{"n_layer": 9, "d_model": 512, "n_head": 8, "n_kv_head": 1, "head_dim": 64, "d_mlp": 2048, "vocab_size": 10389, "activation": "swiglu", "norm": "rmsnorm", "norm_place": "pre", "norm_eps": 1e-06, "positions": "rope", "rope_base": 10000.0, "rope_fraction": 1.0, "qk_norm": false, "attn_scale": 0.125, "bias": "none", "tie_embeddings": false, "parallel_block": false, "extras": ["capped logits"], "init": "normal", "init_std_qkv": 0.0123, "init_std_o": 0.00289, "init_std_up": 0.0123, "init_std_down": 0.00145, "optimizer": "adam_variant", "lr": 0.000551, "beta1": 0.9, "beta2": 0.98, "weight_decay": 0.28, "lr_head": 0.00693, "warmup_steps": 292, "schedule": "wsd", "decay_fraction": 0.666, "decay_shape": "linear", "final_lr_fraction": 0.0, "batch_tokens": 131072, "seq_len": 512, "doc_mask": true, "train_tokens": 1476000000, "steps": 11261, "dataset": "wikipedia_en"}
MLP neurons of a small language model. Each row is named by its layer, matrix (gate and up: input weights) and neuron, and shows model dimensions 64-159. Each number is 500 + 25 x the weight over its row's rms, rounded and kept within 0 to 999. Numbers have three digits each. A neuron's up and down rows have the sign that makes its largest values positive.
After each neuron's rows, "fires after" lists the tokens most often just before its 100 highest values on Wikipedia text that the model never trained on.

L2.gate1907:541502518546498506529526554477534469489517499472506464463485487506481481479525525479483490461495487516473506511500520489461536530440452481477492464494518531489503489522470510488492528514453514492542463466460486496496488511506514540460508506467548470500526487508490520483522515522505508474
L2.up1907:540478519507513536476473547505535500513502495503508521497452518531477491479523486483516500502511503512510464483508483497466534506500515479512491474511498521528496539488509542507530548478487508478505501511528536536466480456481489511496477487491496523472542492504479443494513535494506461500
fires after: " and", " ", "|", "-", " or"

L2.gate396:489521499489522473475520451505457453486515475518480504488488532452484506515533493508499498488500477479495438511525473490477491572513486455478515490515486517507489536503505471465461519502492490504463487512494494511515513516507500464493507478523525503489530494497503494485488527492507538522
L2.up396:500515491528511473525476454492518513512511518493490526546505533542479501488521503478492547524494530480513513513480489494513507544481507499528525466534496483480471525508530477539478474508497453491509485482505491514540518502501509503503500504467533475500547507524511485523518504501498506493
fires after: " ", " ("

L2.gate584:497543523545479476494508543468511518487504523491501517522495484473503477478562525502521495486531512456457471524537531498491509505491507498497533481516519542478534488522461545515503508490469533549521521540409498485487486547486523487534507506509520541495482524470486518507496522510528536537
L2.up584:502494522496459510481521517491555482521537542487543519489474524488558509512480542500553513519526486487512508501481492518491502500494476491507491498461474522533485463520503453514536477540499513471461533532476484488472478500450496526480544467516489494513451518501504506532442499529518475505
fires after: "|", " the", " and"

L2.gate1405:497508488527507523525490490449517516519512494525499511471478506508518486478501505537541539499515479493529479484524512518455575521509457462503511452516548509502516469460469484498471549504468502486495479486455454480523486500520509513488506473449523512530464440454492525544500543496541520489
L2.up1405:537521478529488486535530497486493510480547536528499467463550509527486520497463525492524567503502515482516506508513508519499470486521452504481519514502519492535500563520452539486535521500489502484494510495563484495536501508508516505469475504510518514541484470509523464484466494513499501503
fires after: " the", " in"

L2.gate1563:475473495489503475510545500483496486528527500479505465467445531534491544530494509480470508495525496521460527519476483509486544496493495538508502504509524517477518495448523463478510460518479530525522513517537491547516486451515531519475513476533503494519549499507518545516480525499480472518
L2.up1563:466507560492456473523521483434482459517520543478500499501473514462515513506464498510468516515530499463501530479479492497476523508471497520531457524475470452465467478479475442479526501542508538558473495510519508529508498510489496502522535445493538500499462522521491501446450519489457486521
fires after: " in", " the", " would", " have", " and", " this"

L2.gate131:528472475504512486474507453484553485498488493473480509536486515492499473499492530495515509515464497496490498507567565497459542516450480505493502489506491481464511497504543455542448514506457501540523467480494475491528527475530535552466479444506539484522430490495527496488542514517454473458
L2.up131:455486495480464488510481483475528504469525459513478517485519495497547474509482476511518484515472497492526543495530485489454528514480487492502505502482521503503487470500504475491489503518493496486476538485514471513530472459506472543519488468490503494533441525507475503497491482500472493487
fires after: " the", " York", "S", " S", " The", " National"

L4.gate1621:503510485494501501489469478482480490501496481504493513470486513436505509484465511503462480461509485515476493520539530460481499501552538476485476505506500482508502507450555483468480482500505493506555481545480488494509492522466474468472502500473529539521527478529511491507481464541548557545
L4.up1621:478498482490548492522529471482529502491531519492499493526486484500512518502502511471543497514525506553510481522466507494491511512508536512487508492554507501505482500503504531510535494490505563487521497480495476472536485509485499528504470503495524487528512527540511478519527561478491510492
fires after: " ", " |", " (", "2"

L2.gate291:509502502493520497534570481517543495510487488513493485522465497457504574480490494497533515489518503495480503472495499507497519488506472496447526492539493530501499466500502490540528521468507525541507485515529518503527495509479506511513496510514518525530437505517486501478518552526490491521
L2.up291:487547499478499466506474503518550565499546500466507486499514517457565472512513501491527515523509505472508505468497485532521492481506455501502518492536536529508489489513518505508503541526472494475465498486490487460474524507474521500512493492497500530531467543526522467530489517532496522492
fires after: ",", ".", ".\n\n", "==\n", " ==\n", " and"

L2.gate1841:506502488485525469514500488458507502490478511538508468486450461482522540506522527521491491459537484507484484500521532501504526533450493476483483492499515531481475553497501527497437509526502492534470502495461487532465497547527499551495481464516514492511514477518504527485505478499518513457
L2.up1841:439520510501468481498496538465494493514481531516475495493491469494490546519515487428494493522525483506491527539469494514516518514470471477500537526474479505470500521565480439506521495530502472503467527484469514481507497542507519540512557496471531479516516491479517517458521498476476487502
fires after: " the", " and", " Croat", " f", " The", " Serb"

L2.gate139:481446473489476493519504496460515537454475500545490471493447477535515481512500489473543496494501501514455503480514559499494526508456493495497530511475497505518502541536499477516505512530478487494509505542462479527496519539456506508497547526516474475479521511516497507501537537494503505504
L2.up139:486503484507508481525484477475487462499454512521521513514524542507469477534482559475488494463450495497501511480451516478497470493513493519471511514517488515513526522520492470507507488583514504521482479511500488497514539490535478518527513495494501509470471501480498583517513497535501465543
fires after: " and", ",", "),", " |", ";"

L2.gate791:500496509551490480562499524497488528472524521535501494533496511527504508467498475471488488461473527518460443525526532504535495502486516477454499505493539532508546511499502515487509540492485479504514531418459513542455472544521504533484484463483525497512526491501574509497469511451521474499
L2.up791:519460525491487456502493484489484471465485459537502510555481525516504467483479494467461496524526544498483436494530490526522510479490473464522494450484485485503524541539463509493506511499529524505505516497503457515512460516460479467468504465505517476492557445541498490484478491515497511462
fires after: " and", " In", " but", " a"

L2.gate1818:502521463491519498478518520471483448455499530529519469520457517497499483494470505494535475512550491468511535524459502495455548485507461527482502479536511454482498568530507501487483513510505559519499464489462509514525496485488481468474525513531536463496532470481496529474493544501523483485
L2.up1818:481531477456485474541526474549514499498536496483478521485489523456528567566454516480477490517508508512471488478489503483524488477496495505487497541539503533512523558492498485502481495541510490526510533490508475505498490485420528523531527490456523510458479485535478495506484544511481526554
fires after: " ", " in"

L2.gate620:519556473528509486522530470471520483506528507532526506509494525552454466519489467475500508483508522509476492490492499495515491490497475464489539483490550523475532481539460557518514546553464487504495504436453492499518484517543508518461507528490563483504465494478528517502512492447489433519
L2.up620:523527481512462524510483515485516491493448546459501509451494494469499499497516467478493459482500507489501468511502487552500499508468485457498513491496496548512453517523490518500475517471526442543476535518460462533488480463464556502554542495510481491468516478519515431504507471499531517537
fires after: " and", ",", "),", " well", ")", ";"

L2.gate1925:497535536493548520519512464418516481517558477474545516483521491506471483534464535513532460508500490520504483485479463491531501500518476500512493454516494480492503515475478482498468527480496468506470481503476503514469480501518509517475461491478532506537495480525469462561542493538509488471
L2.up1925:481468542498508538452505476530449456488473487484491491544521476492513493458498530471485516552468517503509517517505568495462511521514502531488502520518493537515476467489565495520489526508475511489525505487528513480515509450531524533470461459572506472527510517528499474489497462510463483474
fires after: " The", " the", " a", "A", " an", "The"

L2.gate403:497521516529463467514514480491528452539496524528489498529500507502500493465461487496491507514479461483488539541470501444482489547498462457481494423506521473483492481450492543485467497531454508419518515516455475472480472522535516529456521548482503482517497517496525515476492523477495511508
L2.up403:472520490533537479471519465463495496508521494497475493523504483468508496510538492520462510486505447489497456532503536510491478492510459500545517527446457495525495514487531513482507493513543485491467539488513491491501513547493468471451547538481495510493530500539556494526488521421495521508
fires after: " |", " (", " the", " Total", "|"

L2.gate793:516476433491490465527514534530464482509545495525517484480501511527517499521481480484491535483495460515467529493517539505485522528480467504459514478512569526466483486488492490460475503504471519462558496486484489514509506509450521531457510517551493514515530485496521517449488525483513488499
L2.up793:443534476466480526520501487486489517500468477552441510562466481531507483522538479487507513489534489505513534489531492491494469518485493479533523529574540502470463494493499477470514498518467531473510489486465518492519489542503497501527529506487528495497539474493521504520514533495514521507
fires after: " in", " and", " the", "|", " with", " a"

L2.gate318:509515454516533509491551488466475493458455449485538513492503518445491550536487511524503510492498504486476496546548519506451498479495495496465526497535475525516519493511508476510477502471506483526517511488473489492473491523499502492538484485500507481519511484520506495528507507470511484480
L2.up318:521480483470527491510462501471536471535487506500514523501467498511522521497500469461483546449470498466451486530503506512493509534525484502487499505509502528537474541530459527493456470555492507502535522542504478497516536536474529475491501521519531538482492507517515512483482517510560546520
fires after: ",", " (", " such", " the", " ", "the"

L2.gate1125:473542531512501528527469548451540479493462484517491547456524484513528509508492462492460455500483469481441505473498481477525517485493469499481474560504495523475538517558455497506535526519483470512485517496458541543428516495425504500500483476526483569488503514491500504513503502496500497518
L2.up1125:507515520501505475546467478506499506505508469510505474544460505481528478497479510463536540539536489513548507510494499490513475565511500498492469501502527498513440488481519521497517517504514493523495512548449513474470484491494485539481522516535504535500482508517512484519486572530549516495
fires after: ",", " the", " and", " |", "),"

L2.gate1202:486516488483517529478485502476499501514495469499492470537525501465459499501499531492503518479500496506537488540505517518487517476528542545495488539462505527546468511490482534520486517486501522522509472527573496458499541495444493486472558529517530480486546499544498503489533499507505488479
L2.up1202:478475463500492468518459463501556499488490528503481515511526509547499514480471455468450509484497537480488492490484572510513534496526502450507504507499485527503560516509496525474494499536507480504514533533486509470499529479527507498509520462516488490480479485464535489500523494529525488546
fires after: " |", " (", "\n", "==", " Total", ","

L2.gate1842:497507467514530469514467473449472505471484484496491482544515502502474520519489486478503506492487523446458455501491539489487536459484491580506513524461515541474453524547495476551510462499525504547448518501553548521521467512450501485532508536566519542529475449506478499455517530483490481480
L2.up1842:481497479475511527528494528467498518519502488507523524503518518505481502503492504458462503464508521433528522514521523488474509545446484486481538502490488461505486500497471522489472530519489492555489496520459500529509505522484489485529505486476492503488519501545528483500437527440483516481
fires after: ",", "),", " =\n\n", ".", " a", " ("

L2.gate1047:506559450515525465503522514474512497504536498495478505497426568498490527513481507502526437461459495473449470507572523472504525471486487529488505462487517511523503516518498507512496499516491481471485532467526467535471499513471507481476491483508513545480521465515482515549451534484546485504
L2.up1047:439481502552529516493518506469486566540469526467457485492491555540483537514484546495510492486525510469512491492514502503510494465493511567453506510490490502498468521481554516501493462493500485525501507490524462492483527499484490472504512502493507530497496512505497479517529501473505523510
fires after: ",", "),"

L2.gate571:503515508531522482512526509459513445486547458498529548478475510488484463464510469492496458484482507508436507515503520509477470513483490484525496513463469513480471542503451515503520500500418495493508494499452481478482460548456507482465540569512525505475475501497536521513502507478522528485
L2.up571:498498499505506434462495529528494484509530527459523538462460489514483452527490476492509489483483457514487481540492501496491458535482533493498533500460448479434479517536516477509531444491494505489544499491480454479501457516474466458519531492473524531454495508524521555469509457504508484500
fires after: " in", " In", " and", "In", "201"

L4.gate1146:487517483474520484493528520468548491506499494497466449508491497528541531509537520511555482489493520498469510499583557483505499536441468528511531475534506504518522443539461513530528506504480500499483509513477527499507488530535533547480491511489520448525528487497531549540512545513492448465
L4.up1146:482514501516503450484462467483465484484473518496472544558482482481527496486467531491524484488494473453467525516488510538508530477448473502508503487494497478512505465493498460522525494459480484460506486501480511526522493488476509523524510486516489449469484476529494525517528555562515488530
fires after: " the", "ais"

L2.gate1581:528489476513517506489520470455481534482493499495507511548464489532507522489476467489515475491487518520463524525509512473472510492464472525471467503504526508520528502557499468515527520510466522494511480486498529534471518498488512530526473469501489533496518480482510503465525515522487510481
L2.up1581:495512522489504489478518468500489487550502507482509539489471481503507492515477542532499525513474509485440507500500522494507465513506538531487483481475524520478506454499509555524495511499483518538527496470496454493493505491519547461539530484486505510467485466525458482530486448504524445551
fires after: ",", "),"

L4.gate1040:471492516497499503526509485433524500495522484517511499502433503476515513498471537479545498489528478471480488508492494470516597503502478495502551494500493521504533542493459497493462539471505468496500502510454499499481508526494484552521520507473541462538522507513517485493521519498488530471
L4.up1040:473438512548493468531494490493489515512508497480506496525490511489490516539476511478563460512508462459477500482496483512568586505535508500531508484494456548480495523491540450486483527521526452475490513501489490471484539507531499528523491467504539455504522516485485495503528511497436523488
fires after: " the", " The"

L2.gate1651:513487513531551492516532515434532475514499494518523498458470478500505471496492485507514510503526481481504534504494499497494517520522484501519520472507527526476490565509451489478523498525483503480459429474416503475491499510516493486497579533498498471479503437461517535523509540520478477484
L2.up1651:485481532509523491521461494496525527511512515510514499482509488487476497504483473482522537481493461514506497491537475504469523540466476516517544499519494563549464514479485485465490532494528510487474503462496500544476462536464493487539503539496489480502527492511564477477511486481527508521
fires after: " the", " in"

L2.gate1062:497542500485524515493509522506485490497523510520487503488505503517543508474518500464502456458518523511536523519499511496499498516492503487465498458511519489495518527498531568493533521528531498439523521492508492461495520542509491530500461489464471445459530506508501508492466495486508513491
L2.up1062:483499502493488521520534486511451492511491503468515502499461455498483521523528494477541448435517495518503471536522522501493503476493504495506512531480436528542487510522500505484506517490509453480477559500443479486473497516473520450538519510523523485499523486558551476487491501480549545540
fires after: " |", " ", " |\n\n", " Total"

L2.gate431:479524517524494521475514496526465524542490534481481483512514541468517491537491507470545501519550530531563516509529522510497533474499499524494551516537480479496516468483512435518500477508489454543476474473520531490463507505506490489515512518522506502504516519521505484481501460520467516484
L2.up431:488471520502484505497483493507536499535476517512552523540516491480470460481505485492517483486496474501502505498506518518507491486498487453493516515495536504476513494517501519518479505484491494471513474515456494489453484510481507502489527516480502505478500505494489493427481474511514438476
fires after: ".", " a", " .", " as", " =\n\n"

L2.gate410:476517493528493475528518459466483510506496489523527505459449501481455488517505521483506471499471502463491474509522504502514494493465464507488564511511535530497519513475506493453497528505482520497493455524468473466511477548548494466476539505466486473496515485515524486489473492530509513530
L2.up410:487524474470506549504486462498494508538467494523541509463507513477507516503498505517496536525501522469521539530535486520488478477543535514506528495476468504527513515502507521455527553489503529512504464526499533506516493504506492489486525523515500480509521463523525497561522509530490503495
fires after: " ", " the", " his", "202", " their"

L4.gate1087:493496458525484476530483454504501530490548485488538513462485495478542479485442513495527504485522495524456476554524504482494530505491517468491503532511496502537531542480524489456524483495520536506537490490499522493511470491479459481457519471472512483483524496554513463497496496467555546494
L4.up1087:505510471523436447496474496485496489524548527474497539493486513448482527519479525515546502544461517538473545511528493497477489457506510449503466468505461481473465506498480492515551497504476482491479488503531480514478451519501486487527525489507506498471500532535467484523450486500472509532
fires after: " |"

L4.gate437:488520483446500519514487470521512515464474555504516503518491566468514548523490495491512498510492482552485495481528533490490534538531520473515478487483503523492514529543502497473509532492499579454489500517473527529553518480495530491463519475520509511526510516496520517484525520469496536514
L4.up437:503481551494517528519497447481512537515490484492509519520479487481504492511505511521458507460502490522522497503494521459508554489463527530506467487517523486488477507505544543474474470485482521478535494528524533472513500486516545491551494492518543512502496515499521530478506485511505536506
fires after: ".", " (", ")", " ", "th", "6"

L4.gate1223:494508505510511449485500510503531501509485493541535503470511486458509499457444525508500512465493503510496491482528463498499508532460508473476508508457518481491528476521474524519464527453464503507515473453512524537478489433504491479482535517500517453492507540482509481532482501496489522464
L4.up1223:527523494508493468495507524507535505484495478527514515501509501513531481531484496505482467534522527535495521527525477483471464521453459495486477487544492545492556473510521525511519532485466496518482485476482496504499492497562488528478529523483546446515546493494475483484500515523499484522
fires after: " ", "\n", "-"

L4.gate604:518483469507529500518496504482516503498460529522451546493495488527463532474522539497437499492490514402471494532496538471451525512488509518495561477552546506504525473504488525512512553499503497511550421496514524490507494509497508515514477484500519512538520522491476474530460529527510474491
L4.up604:498493501484540516494439501489503541457474455502437496475471495498512480545503495454497519508524498462469461529485496498432493509496533508500513465505517468532447484533550464461473500483492483496511503512526473506510504485516513513473519481487519477460503505473474460506458543510513496493
fires after: " ", " and", ",", " with", " /"

L2.gate302:532441518495546509547497523490519477479507526516547473510478498547536529486528501497447514488499511557520521525501534482456538510451485450502522483487504503479484518501492489490480502462479503498513468480465496521504472468528551526490495492499572472552547475520531503506497500466496504472
L2.up302:494470494520520505513493488463520477510501492506513565465492478521486516489489509478527490515517471485500458508527464502502508548534473415504486464499483474463484522519492474502490507478517498495490459499484471498518517482535503556508541510448540442500515520505528491502512489517501494521
fires after: " the", " The", "The"

L2.gate536:466509524498506536518505470476497497518530493518497492481444539479506501488507542513528474461492501515448485507461519465487524491466464518522498495477474482480464422522476488496515517479469481534494500491469503498482503470525510539502473534566542445566532488504521533530545491508505516445
L2.up536:465477527529512499549516473496487541493503511488487496478479469494508497520513458496506492494499499513506539523479519477515480488502493477540511492513455497488469477504466501490530499493532450523495519528470502498466502531529460530525493504480537496494563514489459531507490559511514492496
fires after: " the", " Yank", "The", " The", "t"

L2.gate786:502496506480536492465501496493514495489538483509515522485506454507478529489479523502519498434507496502504516490589510489492493501493480492476477493509502497488538478476482546476500526484458487525552542490480502521492499558510481512496530480513518530504526498482504498486479504465501508514
L2.up786:547535514499500502511470484468491548516521465447556515476518492536476507480481537470493484546493504492532540524491487545539500530484466468512498534496480551488483517486469519503509498504452507539480517489493482518532556494491521500516498511489462520513517471487521479486492533495542524502
fires after: " and", " was", " /", " as", ";"

L2.gate1329:505522432521488507452530515472504497466519491491520502502500541473513531520493501491506460478506526512424496512524548492493546468484498508481524525470486522485505492542497496518512484488491505523502511523494474469521493525479546481521489468511527562496498483520485500464495526526545462540
L2.up1329:511522445511473492502488498450459482531513508514480497513515479452497493511500563498465532464493498528472519527507524502490510515491454514502511495511490458527483490511442492532548503503509496492461480498464518500473482523480482437542521533467485513520520492519525481537505466524531476513
fires after: ",", "),"

L2.gate1116:490500491522511488462529482433495525505530493541530494470448477470531494552523577486506542526499524483473514492526488436506502502474464486501500492507528476514532477497498498513502553481463475500483471523507590476524490485524501528490526513467468505531487478463545533517507517545494529471
L2.up1116:472533523506451467510480541502515485506500474567462497510523539526487526486503531465489511474515520534508537519461564465494541502469507492474493496513498516490506466476453477524528484507498518484528480478527486454480497481500482524493505488512505465512482505468499488486504521517430495476
fires after: "–", "-", " "

L2.gate12:478543512481531487495528472554504451483502517517460503512500489458503462517473493468507498493510458514479440463529495512501498463515504435473534520481459477514495486525503471513530556519485511514491499501496494534481475488520460466499507486490491486457500488572472504484524475511570496476
L2.up12:510496492483515493502512525502506502509504484499444478493518467485488543503495562498535550525503487488461492493516476507521540485543497509536533535518459511529492533508475469468483497533485492522472514522477463522510504553488453497489533506514529486478539502521491510506487503508538498454
fires after: " and", " the", " a", " basketball", " ", " native"

L2.gate982:494515456509542483496511490456536506475481502486521541476455500500496528477478526457524494455501528477480494499534496503480538504490461463517562496499498479502517531518461513476446510460505470529506466487486488534492504477540523512531498488448573482507504495494551502516511506491513525471
L2.up982:487507497537499498485458512533516472459495542519485485492469558528483466515530484470491493488494579484518482501512463510469470509510502522499491495504513482561512490493508512480536520511440487506491522458539487514506493517470512498524456471497510497505481529549559492521473485463469508477
fires after: " the", " The", "igg"

L2.gate19:500480499534498458543538522486524501480529527529512471483457481523509513501457462494471477478499489512472491508504533503481530518503501497523518500517504553463558517509491486461482505547487483542531475429471494512468553529519530510485487507499554479529519486459509559446494496525515496527
L2.up19:472487463497518511510531532472536500523502482504482529497518446544461535519500484525533499530491475524471506508522490508490499536532508443534504543485522484502474519518516485508459525501483505495496508510478518507481515529481546457507496537518541516516514503503526477491501483455578567489
fires after: " the", " (", " \""

L4.gate1500:476534494525495532541511497549482531475552419512495481481491505495533476491483498530509436509448522504510516508496486507468513525528529517493509526517562500540519496476477556489461489509519516496474493490496480449527490525476466500538514516500541500507548519539531429485415503451514520488
L4.up1500:544512492513504465492500500525537488489517506498502463537559494471501504459506513498478515489499467574483457497468577516526523484496520523490496491505520466493523490486514501513486517501478465525513471488499495528523452511492513496456547516430490509464534463517514525502481517495558479536
fires after: " ", " v", " (", ","

L2.gate527:497488490555522511511530522478513495490495529498522501513478517513462531511496474541525465482495500513479542479527560488507514529505512543500531511448530536515528520517507495488496526505506471515486485488502516540497557498492467504479519490513528491467517483494483507528513511475540494466
L2.up527:529520504484503492470544449524532455499542494500501493553493509490525522509494473500470492501534507487487486504520514483527451541480493509492517534516474513514477580507527529501535508507482492508492476458530473484503518509508489464487503506547499506459448497522538537512503497465518445537
fires after: " and", " because", " that", " (", " who", ","

L4.gate1490:556540494490508475448481529469529524504523491529518511460525525470541471496499517521493490471487493494449488472494491439520493537487528518463501526489579519514511453476488504462504509515475491518549479504480496505520511458473481496505476491479515494497556479461495536525501487479517456452
L4.up1490:533499486505521481472470478478528519502511454511499491457491519493528454513476488539487510493490497484506479518525461501493501507523542525523514525467516522516499477500563524458509467511508463524472466526514488492461536485490476471497485495524514494512544480480515516501518464495541487484
fires after: " ", "{", ")", " (", " °"

L2.gate103:519471460492507467539523496489499521511505526506494428468501566473517507518491539514506496450500512538477515517522527465475492478485504536492462483556530501513483504510498512465476481504486519456520493509527509538528500535514532480482549495476487509516534495511497456531489484507532528500
L2.up103:541450505477515502528509469487511512529470529515499455515503525528499533471515514490450476470551492507483488505496526517492497468480479521491504486479511508485485482491481529547510479517478490484488475518530464515514508518492529468539504497487514529508512478530461506500482515500506499496
fires after: ",", "|", " (", "-", "2"

L2.gate556:495514491483501506456501455480519498512435455521499491525527475467475495508507542480460480479500494489532491506525526502493527533491507505511491497483525476512513449541480482460475505519492489516502482517491498472520443474495497481479484438479478462498520498536494507479476443520487462494
L2.up556:524461490524497512550549463466500517494518484482519475453493452514508490484527517509483489506519528502494484500506510520486497490519529541509510542501508476488511512524478513463524513492506482479544481486505477515521478505534510497492491456530504493503489562481474470504490476494490524476
fires after: " The", "The", "A", " the", " a", " A"

L2.gate1248:521487518519526423486509486489504486523477490517515498526492500532473511505534489546493483494520453521460515537496547494499469522555520502493481476490509468509510515504492529477458536510481472514518488506467499494445445493526544472478529498463477515515521463503473491531495481523541487502
L2.up1248:509472527492480514546485531507502472522527534476537536513505482447479523481539519467543526464520524488481457500536531503448498455491467550544498521483512525520484485507501472500504504510490495505512515488485557500473470537457508513437526535522543528496498518484478498488527507466487468547
fires after: " a", " A", " an", " The", " or"

L4.gate237:471549460545458482473540505505503505486461478475501484528445509462530485485482492500493467458441516487471477483506528521465506568447482512479515520464454518521521516473460489497518524510529529463510497537502520479503508517456510541515485506517526499496504496516499457465502520525499515455
L4.up237:453553467498495463494479480475512523484506510478467504499486513476502522483486542495507525508496470510504469486479433510504508461501495548488517543469550497520484458486502478507495480443481513508526519515488490505516466522494457459483470532479505482536507498539504523457516484524510456476
fires after: " ", " (", " −", "|"

L2.gate85:516511519482471435507486493485514526519476490550461477509472512489486473464489498522472517499495506475512466509533462504506507536471504460519513496501552525528541483512451499487503529530469535517524477527493520487517438541503502538565516455506560520499461501447531565509500508514489505515
L2.up85:474568473487514484476512514552531444489498532498493507514496512447498462516491507504501490483476494506529507554495484515483471522494463510477493532501502531479515502527460497536490494484473504522486497531483495523483483489513498474511500441540537500469426480510474485499464505479531475536
fires after: " to", " as", " and"

L2.gate833:497512499496489517519484544473485473499520492512492523513475510507534487516493447481480515477508497491494516501484489520488533486479539528494468516515483483510472540533500497514502498495492518495528465494474540530522513456460501514496495527558519574462521500491518521483526529493456475495
L2.up833:461436498501510496470504507441464495455488488536529448421441531510504556513483513470505493502526516508516497480518520504486519525535485485492541505511495493500470522523493484444497553518526526491443510494534474455548524536520497506503461468519459517494537512482493489504437527412509530499
fires after: ",", " |", " (", " –", "vers"

L2.gate1249:498489489469506480469549510441517483544535488542485467493487508495504497517487454548479450490462498540481513532514510485496528481471494492501534455547470512439494529493497445494492490476540532552463477493473456553496490462563498502486513502503502487536525493477504508488529472521499462503
L2.up1249:493488543522509538554487489487541529500502485520478494501509490499478506510466457511547514530477493491481451523501477501509480463520496486487540520517450537468488518519514490510487465466515524516445517502504498513473480500491482484527462503492530491510459488484498493463455454515543500478
fires after: " the", " The", ",", " Of", " "

L4.gate1192:528530495514501466540513484498494509553535518503483495460495526505492517507498524491527482444497494517513523497517493485508513484494481541540508541483545543482483518500447491457507443520509531467512491460477509509483509486485493536484498534482504460498510515457528507501500513489482541511
L4.up1192:517514500510514481525520490498498445508562452473475480511525530491475527518526541452476520486455529534472531483498492482466495444481482517507490490503493538483536524474479474509548518490499482485490492505493525547475505490530495445516514531502532518493531498479484506488506527522455475499
fires after: ","

L2.gate873:488511494472535536488473530412490503479464477528545472485460505512478518481549539508502482504470462511508508508497488516467525505465484492495554467509521487500504514496498499478524508503484483526507477443469516534500517486476519509525492488476496482516523500513511467528532497490491527489
L2.up873:495463519497468502570493469517442534513510552482492503494498520522511511488487500476516507504488581454481474504518491487499461505508471503500491504454499496492507506479482478507516496520457495460487485518528571490524505511516508509475526500536482478511454495506505469497511487460468524496
fires after: " his", "'s", "'", " a", " her", " His"

L2.gate1711:503490482484498525512535487487502495515486488516517449460531529523531503486507536484502511508520510518512501523497530487462501531492470500435486466471514519539528445485510512492455536520456509510514500499513498438528466496519478525526495495485500486538481489482511505515468518522509498460
L2.up1711:525504533522479477478424528461511505545486498550468470468519527506501499530480512478517545489515491509495503490531518471498538547435516484502471482505515504455575491522466532522498498471491500524514461521487481486506504482560530470534540476508487466514484514495504479532479490523491503476
fires after: " ", "\n", "|"

L4.gate293:513461509485524485533540543464518512543541527482476510492479532571522481511520485474479482531501459456485508516486508489517505503475453484506438494494494483455494494483494505486489484471516522537472501539525519504471505504505518530475501572546488525537520463497541512539532526523516526550
L4.up293:532524511503517478529540504490515509545557567488521539466507489495493515512492463533506477536514530543494514519502499514503516507474487516510485493502479515463482543533441507512478519517539515527516514492498484488480504454467498480497525517480518494478503490468493516493465498491470504523
fires after: " in", ",", " the", " New"

L4.gate709:488500476483511497493526546477532518481483521485464508515472514483544524485539526482496477468514551494487494519526546488522537507490518465496525540517524539497492504485464466470487475472537513495494484515539530456484490514473472508474497511538485523482532473523472476515460550496506497485
L4.up709:505473521544506516487472507474540544498521509480533474475514535517520483538505463471481542484584477506525449466466492505508526518480482480496475509511497481496510520465519479521541535513484514512485548503494516463521527497524484523482533512444521500486510469476511530492524486490485508479
fires after: " ", " University", "-", "+", ":", " ("

L2.gate1580:517510448489465488525528562509518517469512490497518503546497472510515512493530482473497488515518485531468479520468512491484522509537456503496498505535504465499510561533518509485457528502496546514498483534494512502513506488500535447521524492538500535543532476509524501493500527479517528503
L2.up1580:500500507484516508527438443482435492500495459473511496536471464480504507522514548469483490511556469490529520505481486498517496538508496520511476506518480482512502516493496451527553503529549533533481506527518513487501498489504503513514527561475454524519531481486452526498532522498446497480
fires after: " ", " (", "===", " in"